config.toml
tie_word_embeddings = true
decay_fraction = 0.843
final_lr_fraction = 0.1
max_steps = 9136
MLP neurons of a small language model. Each row is named by its layer, matrix (gate and up: input weights) and neuron, and shows model dimensions 160-255. Each number is 128 + 24 x the weight over its row's rms, rounded and kept within 0 to 255. Numbers have three digits each. A neuron's up and down rows have the sign that makes its largest values positive.
A block is one neuron, or neurons of one layer that tend to fire together. Before each block is what it responds to, as a language model described it from the Wikipedia text at the highest values.

Responds to: Word-final adjective/possessive suffixes. Suffix tokens that finish a proper noun into an adjective or possessive, such as -ian in Estonian and Siberian, -as in Christmas, and possessive 's / '.
L4.gate193:125173141110107113133148158143138210135125060162135173128143108072138139130140094150128081174120123166127154113129108122126187096119150090108150091104131141104127140107131105128118122107121117162091103148156114129130110101145127115128141112118111141113145136161144112143142135122102156116
L4.up193:119136153146106105137156108128123130097086141128098103111117152174126089087147175114127150153149112145158145139137114147165129116140078109128103154124131096174138154126141078163124095119072110156157168107140119123128174149136119173108140131150156179138131137127066112144132154117121140150

Responds to: Historical period or event names. Tokens inside names of historical periods or events after temporal prepositions like after, during, in the, e.g. Second World War, the 1970s, Tangshan earthquake.
L9.gate144:109078157069129117119150163121078124151125146117104167151130140125196092146131148111110154123070107125110120123112123103137164119117115137149097113078134156126108134129142110170114141145156131122138129116144190127136161149124114155124139096114128156139117130145175173117121097157089127147
L9.up144:132153130124167163127157118131086087149124140156108133160105110097159152177138154172144138155080165112103134081162104107130154160135158132108115094118104163122133077139134150117140138112083169124163141131089171112104163116142116102130155128114167110175120140102124111195093095143093127136
L9.gate186:119141099113132077153098218142168112080115102086114135160099132168131165141120126131102126089126145139108064101103101159133163115097122158152189155130174169089102136076099164087163132155125096156105181148141109135128125115146121117096115128125148151119116108151116136118085131128148136153
L9.up186:091111157122135147125103113145143144161157176155169171136159191114096149140138121144154130101135109120128144123105111150122129122155112103195137106137148185119077162143169100154081123108123111147142103123117159120115097122128117175058139083132135142150120113160124131121156145121101113127
L9.gate333:107135130125134117119141173130134150187131097162108126120114135117098208143145127156180111107152127090118112097155140152122141109113136118181130134116114160137137140132133138115129157104123157123169103121116132112105127101119137112094125187145150106090138126116123125117157105149149141092
L9.up333:167133154123134145107073113109152141159126087140097100135096145115103136153184133137094137147060108137125158105181085152084149121132115170167135153090082131167111099154098167108111159113143099071141130114082101118101189087138132129145121113106115158157141191163107109134136108141124135107
L9.gate356:072113113119084123136122161114143120118153154146113185143149129124139136164156134093143080098089096121132119125127147129164170168143140152142152104106078166143112148126157138128163120129114079155118116152102134128141125154128135120136147124127125150141122120146137077136104131094120145122
L9.up356:127160134173116162123100087099145078099123125112129169124123141141123139138129143145142155130107127129085123125136131120129122107118187122137141168091135111119108135158085147091135215142113151094094171140102111105130074140103142101134133147128119155127172142112134111151148103105109148100
L9.gate362:130109102134135118113098157117141128137103119115128118102102132116086112124127161161140182133163084152160129108141160097094164154114117168162111144133137125079146132154162151110162128143142138152132157128136084130129116120167108117098130147106127117091094149140137111109142165103076122155
L9.up362:143157079142146106117138184152132132156117152137099123123119097134132152164143131126095137116167096117125103110120118084077140140163129076136110103111134158094158138087173177111135192112107129097148167141164141142126143130119128154113087151144151143133140136160145116104089106090121096146
L9.gate441:126137119096144078143100143162104116115125149109115112111119108158128132147116135104136118111157143099181148110138156165138141115146128150161116115121130151155124120101086171139107099105121182123149112098088136193150110128142093160106112181120121100136134103181109097094114099116146151072
L9.up441:113111131124097122117092121158171079153151143084143097140094138143124095161098112160143142157125105133107166135109122144124148141127145184101103131152099109129171114111135105124123162115098138122161086108125105198119149125117132141097108143115118123108133152157072115144138121130123166133
L9.gate471:139071108123178133079102134081099145121117111146138136166136132131151122096135107123119146121131119141086096140124127139125178141111140158153161129097196094105114143085148145087144133127121144113141139097133128142149095100125123098081100142109132157137094150134147128150106106106093141110
L9.up471:096099135110095108139182133106117130137125120137129106128103135141119108134161133152177103146130097089150118144124136114117114133182146118116134106088154100079125123109115140122082170158144104138114156105177116111115131082121103179108125118148143145135137065144148150102124125117130144125
L9.gate667:120163087151098086117106144144147133147097145141130097175173117124154112105090128134156110110131123113133132082103140116114160122116165140127106111126103093113119129122146115153093144137161145121085153036118119162094137153101113136104149107134184159099110163114169114140167160125115143156
L9.up667:119138141144095078080139080116148166156140135153149095157099124084124168131156143132152113079085142123152129068119112113139155112126109119120092117122122089119119088148112111106111081160101101150126149099148061131131107142159147163079161119145177084127159165151107114136113079133077166119

Responds to: Military conflict names. Word-final pieces of country or national adjectives and nouns that begin named wars, armies or forces in history text, e.g. Swed-ish War, Vietn-am War, Sy-rian Army, U.S. Army, air combat.
L10.gate12:145095123121111116161124107136139100144109202140077094161067091152116141163119123157119128099103108153116137119103172109136150148107099148093144116145119146119114130109151137166129102090124120113124149140152091120151094093145111137158141116135100118146142128128124136119108093126084151151
L10.up12:136115165101111155106142118092136115147133116143127114120139093172096141092107181127105103134123162108127114163112123139131144150148106088172111157065132095132122149181112062069137142097173154112164129106088134108135130134138126130105115156131131115103121146145174125108136156086115138124
L10.gate62:136117134103097139109138133118126113174111137098133122135112124120104125096117099177144163105119108144079096106107158142195203140100146145163134139123148177114168170134121142096120118109118141119122120110125101144122142082149149134087088127060138132135113130164158079124165120105087108129
L10.up62:125132139115090140083137130130128147121105102145153129158115126119104098112121075182198100100122104134140135105107130145116186159089135142140182155134064157120116133118113094139139138124083127109118099093121113133138099149150136138082165131131124119149098157135152057139123135073098153117
L10.gate127:123150118133133140121126118126139154144094124150179123123116149130132065121149111081142180138157142105155160123140124122126151134129135129141128165145142108098101126149130097123151117152110156110131133144136116141112077082139109090101118115128159139145139157163159130117112150113117139082
L10.up127:124064123162120145113117096139121123126109121108151138119095116166168147111120092120122087146093079164126133151103124132131114105091125133113104155158119154128104104142153137140128100104126134113106150110121107138077130113146101111147152106128112156102167164134159096153108133094167123128
L10.gate158:111098138093139128070109142121123110168104149142113140119126144134114133183139098135090129089159095124138121116140142108157194151121135123082160116121130126098111154131150125125145131100136116144127139176127128163125111100128096149107134137105163122165101123122161124115163150118135123118
L10.up158:105107098124126086140160140140119147124123149156144145122128125130158148134154129100106131169114127136078125147125109125103089109132126099160133142102143165070132159140138104134111119114119173129083150126152110139117089078090094130112155087141137165146115111087102151111066108115087141120
L10.gate397:089083123143068126116113137147123124177053133130116103122121117118132129149135140110095176147130132117155122090089150107089150161129100122164143108152166082106111151111114142101112149107083161145136141114143139115140145097113125177160125128118120132135097145093151095132123071109090123130
L10.up397:129115153129115083113093153127144141197098110132113154140151114107117149138089093153160121122110140077142129096063168121105175137152130120111159141124119060108123150137111121170132163136116114108131137097122123106098155154175119190155130141174105141126136138134132138121144137159115098093
L10.gate431:117090085105141132112124120146119135156104091107139098117116142144129116117164106129118114078145146120063124145116125130109163146104093142080127170134127181102104139097143140125087140136148172104163135114141099170115114121062136131098134104122144155136101084129123133107109125144113126135
L10.up431:116115119127134131096113174104119081147130125133110112154123149155153138143161119134158119114113143127153125102134147126133102090165138119102081155116152142140130170139138118138122148150131096124159171123156087131123123122130137126119075102129074152151105108105156139073109144148093135136
L10.gate504:122109112177109130150105098095149146135127118125128104127133125140128090153118098094118162092140124082147075124127149164088142115132131108087107203145165145077149064130122139104086166105081110151177087160167089116154141146130086118130127119128120122139136106162109126125092173157109127105
L10.up504:117115123124127094123119077127151125137106132164165137158133164140140119120128099147134102127161153181162153113096134146140144120105145137140154146103094133046116120139154124111118163166105136133154165118174115121135117129113100118107104140131142135144145136126162141122142157163130116127
L10.gate508:139148129110081097141099155116123077138125124112137139100153176162118147131133093111154126133191119116100131153067108131109144130099122085175086115087167138121157142096126130148140162161133110070165149115126121166095122079136090150112079155118095131106086128141163130134107135139111092094
L10.up508:152107154134148137186104173109076118130135144102143125076168139116110143104151117112106141143117142117125095154105130171152122165102095150111117099114118120145121122127109110136100127105114122104104132125133109146132110189085136102123154132155144131120119096144110144149111153121114144160

Responds to: The "at" token. The token "at" as a preposition (at the climax, at least) or as the first piece of atom and atmosphere, plus as, for, second.
L9.gate56:133124127101136078131143144167165117113134099136152196129171123174133106057116127094107108103144147107117142152173142150116126127154168103157105124143160140107116119180107141103171134133112156114173136160170131138145133120113076150156165124095118099108108123087109114112102137110135081166
L9.up56:158141143137114110151120159129157105144092104128142171159128118144170134167174118116119138136104106160126148120116128106133123138140127197087147130133122096179095137101150115148116153140160152122091136118133152098136125106133179107115161170128115176102113149112104125111111156129119121178
L9.gate160:135111096117113114158147123131128096178165155129093165151155127125138128105137127173120125154156136140141103133095164123113098152110114112130128151113120171161137175157160162094124135099161119120106153143158105116111120118154137148154131149151121130133161144134115139068116127125133132137
L9.up160:113148117143165142144131096114148129140146104124141119142121128141122159068146110083133136139132121138133137172119101154099114131121110172161131100152147100084105133125132121137116102138123104103158146143143124101118157122093123145139099134100102114162136104161146128120132155128148104102
L9.gate395:150095156142180116087104121111132167144124131136092146150126114128096086150110138149165090111150143174192167157112076162130134112158128121167149153117190172112143120111134154117132127118111108111126099137130114097110150157117121117164141187141108164138127087084140095107156109116140097116
L9.up395:160192148111131142128099152128122119167149146118106096126128159137115129104125123139140098082145123139145093160148150153178134084131113117134087104090167162134154116146134112126123126138131104109091094115121113135123148068120107150140122132100126132120091122125155115084119136163143072149
L9.gate444:152186109129126110130149126110119089135139087154117136095127104122130133141157136107122145142120118174124136147164117131139113148122128165122104100156078148170138112107111149115175150123128177173130117137093148143081103115169105154105132146128101118133182116167150161188154137124139109146
L9.up444:160148171105168155128129132148136122131097156100131122156129128149123151136131136129145121124171118112120175145155124158109159118193129147091145142136133084134128117102126123123081143124089104106127121128088124123103142108143088145108154097130127144126162103112129108138135133135122113133
L9.gate526:133078079136133110115165096103103076136168133124161160143151149141117138110169168157143132095179083161160159136162121135099140121096137132124128142135112167129090098114104137156135138140106136163146115116093133124156117133099158085114136154122147119104082158075144127139169126141123119138
L9.up526:171145112124126167124185198112143114124159129079140118106130144122118134102162136092108123154160125154162092107131168121126134142107165129124106136154169144191076124111153141087107107159118127110161152117136097168111150103127119137074126133101152149087132124101152132148107163111138108121
L9.gate558:109120118145114145093132162140133118139128176140154136152114129115105132089136141123184114121135133117154149121111112134133113183115110102112095132130119153147090128089146144140182125137078125094122161142092126159139121122164112102131184169119112145129104139091111096151094110120109130135
L9.up558:103135117124095110095132132131090125128172137151177142150134089069140112115118161126150121168180139135100089081155155086128102168142107116110123108130120129166117118108127150113130110167101090145142156068107120137126119148132120112148143140139129157083136127105146078128116144122152132108
L9.gate631:115108135156120135127121137122159128152117111169183105129146139115160109095127145133119079148103116152121162154118085133119128108162126125113143111158133122127126140128054131102149133112085191098107121137141137142121132110133169107148154111119124197117078131119150133154105126128157060087
L9.up631:118099105132133100129191108162146158126114142152110124124104156148116134177151137120140159115140112180162058113104078139134120161084120149148084150151100074143143135121110138136137122128101143113093179114133166159115106119148138125167131094123134145140108145124131152125133097085147121136
L9.gate745:105161139119138122107151119091165118140142133098108144126135132086117126113143128103147159127110125143162160118110104161101154092127126142152100138092139105152113122128144113082131086142133147156113166162131137140142131108102155111127098092139155152115133133131083096167083105111098116123
L9.up745:075156145083122122123110078078140128129160111094133152116127085141101146120116089144124104143139122144124137056144163179159120098141124109116128105123211149114139080161115160108122113144062108111102109129092097152180127152136137101099139098141141131153104149122153125097110158130165119119

Responds to: Reach and locative at. Fires mostly on the preposition "at" before a place, rank or time (debuted at number one, faced him at Bellator), and on "ach" in reach/reaching.
L4.gate120:152108127085149105134102112132131088106146151100171152162127126163129132125125125148087138128119120126161117130093134158141117126113111138094180111136136154156127152105134157120128167117128137147167126132097151104109128105134097144099157141137105173110163152154135141129067122118142116182
L4.up120:129162118120096138123105112096150114112138131107130142119132091079135117144110126120159130102150106155123163152150114160128128141134140058150101127138156136103101102124141127102172174141086119122120121135112151112110112171163115121111132153151100105128139104106173094143127144125104127137

Responds to: Short prepositions after clauses. Short function words opening a phrase after a clause, mostly as, at, in, or word-initial pieces like as-ked, at-oms, Ad-ditional.
L10.gate87:097110139160162123108183163099124094148133133127135098155121137125122111101109122130145087131085099117116079133128147146169185116148155150159105120093149141139092141115123123122123076106109157147135096137167128113144108140121111135116141131108120146159100080128118113130123108144164135144
L10.up87:121136126101155106108141138087108117128113118110141156123154117135118131138151131143138147130146148101154128140112093176143143132138152120101114133088115120114077125120142095123125154174110126140106100116112102140098111127090132100112149105103080136164131152131150136148126123138090121063
L10.gate88:120127137076123170156139113139145082111113126125102155121124181129073120091142117128081162144142110114136137113088091080154185145143148118156106150127135131102095168132161079152124117111150088114182122133096112133119125141131089152136114151108139123122111110099122107134109119109144078111
L10.up88:115162129156149117127148148123135127181148166121137138110163115209124101110135110116131101135117125127130131150103162091157174104158136128176112086094158155125136134103126174131130174089121157125095136165172106160156115127154095129108185095127142124137111123123144155141129125105106119135
L10.gate221:163107123095124123107151110121098139098126125111100165140124145112117160120122087161129154078142133146118135103148139153127119160169131127130155129107142138138164116136152123133104091125147149143101091135147136122113126155144070131168121123157147093120109087097144137141135144097090121120
L10.up221:155113114136151117123111103120122135103131099130148147157115098079111117133114121161138096143085137136104130116102133115122121087103165163111068139122109179113133149144130106136121117121130137116116151146072136124093099119078164190111145106116084110111151150157180121138119141070163088149
L10.gate286:131090171068124122107121125106148115125166132144152113096126163125114174133081097140119069151125129129136122155155118221138152146108127122126105097155177142120130140116135130150100102144153118115096150156115102116107140117116162101152148168140158166126128147105128178118117130089127121132
L10.up286:138136101114149119105098135161122097075120130096161134081080146123131168132107113140124127147094128107132100122124129166147112125114109116182124128154151138141155158107150109102111122123155139097113161118163089138087146124111122133129158119103133137137112158179150086139127172105113132120
L10.gate430:160131113170117165090124148080099138135141142128135142137084103121152104089145112125134104103121165119111136151148131098142086116127137134177154114146140163125167133114120132126147127125127151130124133179136082126160118124121103130104105112138117127134076132144155099124128147146109111080
L10.up430:122172202153126120111126113132104146123105134122141095121171159130122103089111134142094120127126082101160106087117137128133143126129099119144152124159160129124123144116104120116156137089163135132097112122119115109141124120115132140124106140144105165130133155108112158077142102145158126098
L10.gate537:106158108104114127125094118149169163168103109132137119088153110122118103137122156065139109170131118129145117152112100157131120114152110156109129101162112108120131151131158171138095183132142149129090126131163128185101159113125086129100113130155064164101117096164110153152122116140116100109
L10.up537:124132118119128150122163130134117140109131145122127171134123109165126162080187167090116142115101124136120105170133129133122118149102119157134108145093104129105122114109160160096159129157131104134117126134145094112093118126113158144101115103132149161134086095151173132075099065113073156097
L10.gate650:113144143187110130142130124113106133147154137130092148156140170125117135137100105138133143109107176163138191135139097120147103149158116151142127146108139122133101127146112129158126087087154074165113143116129134145152084158139094135168140116138137136155151089121142067123158129080152098099
L10.up650:182145131109118121134126109094127142138138168137111091126146152120108130174089142153137094151106151175105129123151193142143108118129125137109135180132139129124130187156088122116134110156110078116121126134124099110123100103121126125118125142117138094115115166109108128107151129139148148112
L10.gate651:150167151092132096137137125130098150141109106114173173131154158139138134141143202119125154142121122116136163111119108153092129118149125101111120168122137106128172092113104096129096119162151119129113130136129126127178162166168117119125081148158133188169152124103102130117108114123139146108
L10.up651:105144094131123149170146147090123090140145142125157142115124160159139109109132155138166119159118146129099123122125107159122147159151119102126124148127147113156136140087150157109106150112123106107103113131128119138141127128164163104120155130167138171133103156166170137144162133126153164120